config = dict(
    norm_eps=1e-05,
    lr_mult_o=1.5,
    decay_fraction=0.621,
    decay_shape='linear',
    batch_tokens=131072,
    steps=6904,
)
MLP neurons of a small language model. Each row is named by its layer, matrix (up: input weights) and neuron, and shows model dimensions 384-511. Each number is 128 + 24 x the weight over its row's rms, rounded and kept within 0 to 255.
Before each neuron's rows, "fires in" lists the words (lower case) most often at its 100 highest values on Wikipedia text that the model never trained on; "fires after" lists the tokens most often just before its 100 highest values on Wikipedia text that the model never trained on.

fires in: "the", "a", "on"
fires after: " on", " On", " along"
L3.up1719 [147 134 146  78 147 110 135 129 133 154 135 121 152 125 127 135 125 117 134 128 172  68 122 176 124 157 124 125 149 147 135 138 165 154 124 104  91 122 125 123 178 138 127 127  63 134 143 104  76 139 129 127 164 106 115 102 171 112 156 103 131 163  76 134 173 123 104  69 137 147 128 111 152 166 100 115 144 128  63 126 111 118 100 147 121 118 122 146 154 131 141 118 128 113 138 133  84 108 139 161 140 128 123 112 133  90  84 153 128 137 132 145 116 106 104 139 143 135 163 140 135 129 133 108 100 125 119 102]

fires in: "3", "2", "4", "3rd", "2nd"
fires after: " |", " –", ",", ":", "|", "-"
L8.up157 [163 135 118 161 135 150 130 163 123 130 142  87 115 128 137 118 172 124 180 149 132 105 105 138  90 130  98 110 151 127 117 124 128 125 143 129 176 105 124 139 130 157 100 124 106 127 132 122  90 170 153 133 118  85 142 111  74 140 125 139 139 167  85 162  90 111 171 116 128 134 149 136 122 129 111 135 102 101 134 129 175 148 153 112 147 131 163 169 155 118  89 136 158 121 145 153 129 130 162 131 150  89 129 119  89 168 125 165 110  78 129  98  97 142 142 140  94 156 127  87 133 133 145 146 116 128 122 109]

fires in: "s", "g", "m", "c", "d", "a"
fires after: ".", ","
L8.up1640 [152 130 145 131 149 132 109 110 181 119 171 194 144 142 134  93 154  79 110 105 124 137 103 171 121 125 130 131 145 123 106 143 107  91 142 128 143 108 117 142 110 106 108 126 141 145 119 143 164 128 118 132 139 129 110 120 191 129 107 145 106 163 122 122 119  89 134 133 131 148 111 142 131 121 113 124 136 115  95 127 151 143 115 134  92  99 123 121 150 119 191 142 112 137 116 112 145 128 116 178 134 101 101 151 124 124  89 139 156 155 110 124 153 124 141  98 149 144 182 131  74 155 170 122 130 114 121 173]

fires in: "the", "s"
fires after: ",", " until", " of", " on", " and", " in"
L3.up1357 [149 168 158 104 194 114 159 102 122 147 138 136 116 160 139 105 134 129 148 150 129 138 105 104 143 119  97 149 116 127 170 114 110 138 141 114  82  87  89 139 191 127  91 129 109  94 101 111 178 116 112 126 161 154  99 173 117 158 168 151 136 203 136 134 113 145 133  97 125 132 158 159 120 162  90 140 137 100 122 128 107 125 102 104 176 179 106 130 129 115 149 115 125 130 106 145 107 131 135 147 105 126 103 147 149 140 141  74 171 158 165 131 162  99  96 147  81 126 132 105 129 146  95 139 157  99  88 124]

fires in: "1", "2", "connell", "7", "3"
fires after: " |", ";", ".", "–", " Conn", " Anthony"
L8.up605 [129 132 162 137  70 112 109 141  94  88 123 125 135 156 151 118 124  98 157 154 135  85 109 112 105 115 119 137 142 110 154 159  98 125 169 128 107  82 146 155 130 133 134 118 111 109 135 101 118 129 124 253 124 149 137 165 131 100 134 160  95 156 131 140 166 149  97 124  86 157  97  80  89 159 100 108 104 152 128  83 101 127 115 143 129  94 151 141 107 150 139 127 114 107 107 105 114  97 124 124 112 119 134  75 101 152 132 149 120  97  85  97 102 126  85 133  86 126 115 107 129 146 113 111 121 148 139 105]

fires in: "august", "march", "november", "october", "may", "july"
fires after: " on", ":", " |", "On", " –", " On"
L3.up648 [124 154 120 115 128  95 121 155 131 150  90  99 152 100 130 151 135 153 137  98  85 113  86 114 124 158  99 108 124 165 121 142 163 113  50 122  84 132 122 126 110 160  95 139 111  98 136 142 128 170 106 115 157 173 106 174 123 179 141 146  81 164 119 127 120 195 132 142 122 120 161 119 178 150 108 106 143 128 128 152 102  98 136 148 171 102 161 147 110 178 114 160 156 171 145 146 159  94 128 130 137  92 135  83 111 178 105 127 153 131 128 132 158 129 143 107 101  98 139 133 175 139 117 134 132 162 144 138]

fires in: "the", "other", "these", "s", "his", "to"
fires after: " of", " ("
L3.up1310 [ 95 137 127 129 139 120 141 162 104 131 127 155 187 160 136 109  70  91 122  90  90 121 132 163 121 117  97 110 130  79 130 125 114 101 108 120 158 138 109 112  91 132 106 113 160 153 147 141 102 138 110 125 142 119 130 166 152 124 122  86 104 113 110 127 151 117 156 127 147 140 166  85 141 143 118 102 130 151 100 106 115  89 116 129 109 124 128  94 146 142 144 161 105 142 144 126 100 142 132 129 121 113 125 134 129 137 115 147 153 119 153 122  96 116 155 110  71 131 140 157 148 141 139 158 159 160 123 150]

fires in: "to", "for", "1", "7", "9", "6"
fires after: ".", " to", " first", " the"
L3.up777 [147 117 126 125 135 160 150 114 154 160 168 160 111 164 138  85 136  87 103 116 128 143 193 163 144 159 146 127 161 124 126 122 170  88 153 138 166 110 173 103 123 158 136 162  28 135 123 102 144 126 153 146 138  92 103 180  95 148 127 132 119 134 135 143  95 117 138 122 117 121 122 151 125  96 141 129  93 121  83 105 132 110 153 131 113 123 134 143  93 106 124 174 163 155 120  98 111  80 146 121 105 113 115 134 153 112 137 141 160  67 123 155  96 146 145 105 133 131 145 159 106 135 130 145 105 122 123  92]

fires in: "1", "first", "1st", "that"
fires after: " |", " the", "|", " finished", " ("
L8.up1275 [146 178 134 139 140 142 125 124 109 160 128 124 129 137 122 126 123 155 117 133 196 174 160 153 136 115  88 132 141 108 133 163 127 125  97 119 124 159  93 107  94 111 155 139 134 104 115 105 123 120  79 131 197 123 111 105 118 130  78  74 103 115 153 133 138 122 121 108  70 131 118 149 124 144 146 125 117 148 103 158 132 132 111  83 138 128 133 115 127 142 149 127 117  53 135 146 158 130 122 143 144 105 132 119  86 122 137 124 151 133 100 131 133  81 156 110 134 123 118 145  79 141 121  86 120 121 120  98]

fires in: "3", "6", "9", "1", "8"
fires after: "."
L3.up1680 [129 119  99 107 168 100 124 125 120 177 116  99  96 110 141 104 115 108 102 173 119 117 143 115  87 151 134 143 123 146 141 143 124 127 115 153  82 122 111 112 101 160 135 145 119 139 102 148 135 115 109 133 132  99 122 133 137 132 134 139 108 118 111 166 111 102 137 164 130 158 100 141 106 133 144 145  88 108 121 150 130 105 151  88 125 146 130 128 131 136 142 108 142 109 125 111 161 127 146 169 106 116  95 145 146 166 159 155 103 158  95 126 142 114  96 133 137 135 132 123  95 145 101 147  80 159 110 151]

fires in: "2", "1", "7", "8", "4", "5"
fires after: " |", " $"
L8.up376 [128 169 117 106 138 107 132 112  85 133 172 103  91 143 139 141  83 157 131 100 123 141 110 165  79  93 105 121 119  78 115 137 132  87 109  91 135 158 140 126 101 103 118 148 155 118 142 131 106 154  85 152 101 111 143 115 146 166  72 114 148 157 175 134 182 139 136 124  89  81 144 110  93 137 152  91 158 134 120 103 141 125 114 139 112 131 133 141 122 104 131 138 137 116 128 144 117 148 130 142 113 156 122 119 133 108 140  96 142 127 132 121 116 171 150 121  90 179 145 160 112 141  84 126 154 117 133 114]

fires in: "s", "jr", "st", "g", "dr", "i"
fires after: ".", " Moore", " of", " ("
L8.up1748 [139 154  73 148 160 111 125 148 162 108 147 191  85 150 130 114 114 112 149 138 160 118 113 101 162 106 115 155 136  81 131 164 136 154 133 108 125 131 120 164  98 139 115 141 148 161 117 133 123 142 143  98 146 114 135 116 156 125 127 113  79 131 135 154 133 126 127 133  90 124 149 131 126 138 125 118 148 185 109 107 152 121 147 123 128 112 101 117 131 145 132 123  95 170 123 120 129 130 124 123 154 119 116 136  96 159 140 147 127 199 132 161 172 110 163 145 162 135 141 152 142 118 183 100  72 131  66 150]

fires in: "3", "2", "1", "4", "9", "0"
fires after: ".", "–", "-"
L3.up351 [109 122 143 173 127 114 107 120 106 118 161 123 112 121 117 132 145 121  91 137 121  96 197 140 110  95 123 121 139 123 154 123 159  84 123 112 137 100 118 107 120 164  84 143 163 119 119 141 113 107 123 130 168 117 130 149 118 133 129 135 132 128 156 126 125 160 152 125 104 131 116 144  98 124 170 165 130 161  96 130 104  44 125 128 127 169 139 106 106 102 142 173 124 136 129 139  63 132 114 134  49 135 142 159 157 139 125 165 122 126 107 123 126 161  97  88 112 119 106 162 145 137 142  98 124 154 136 104]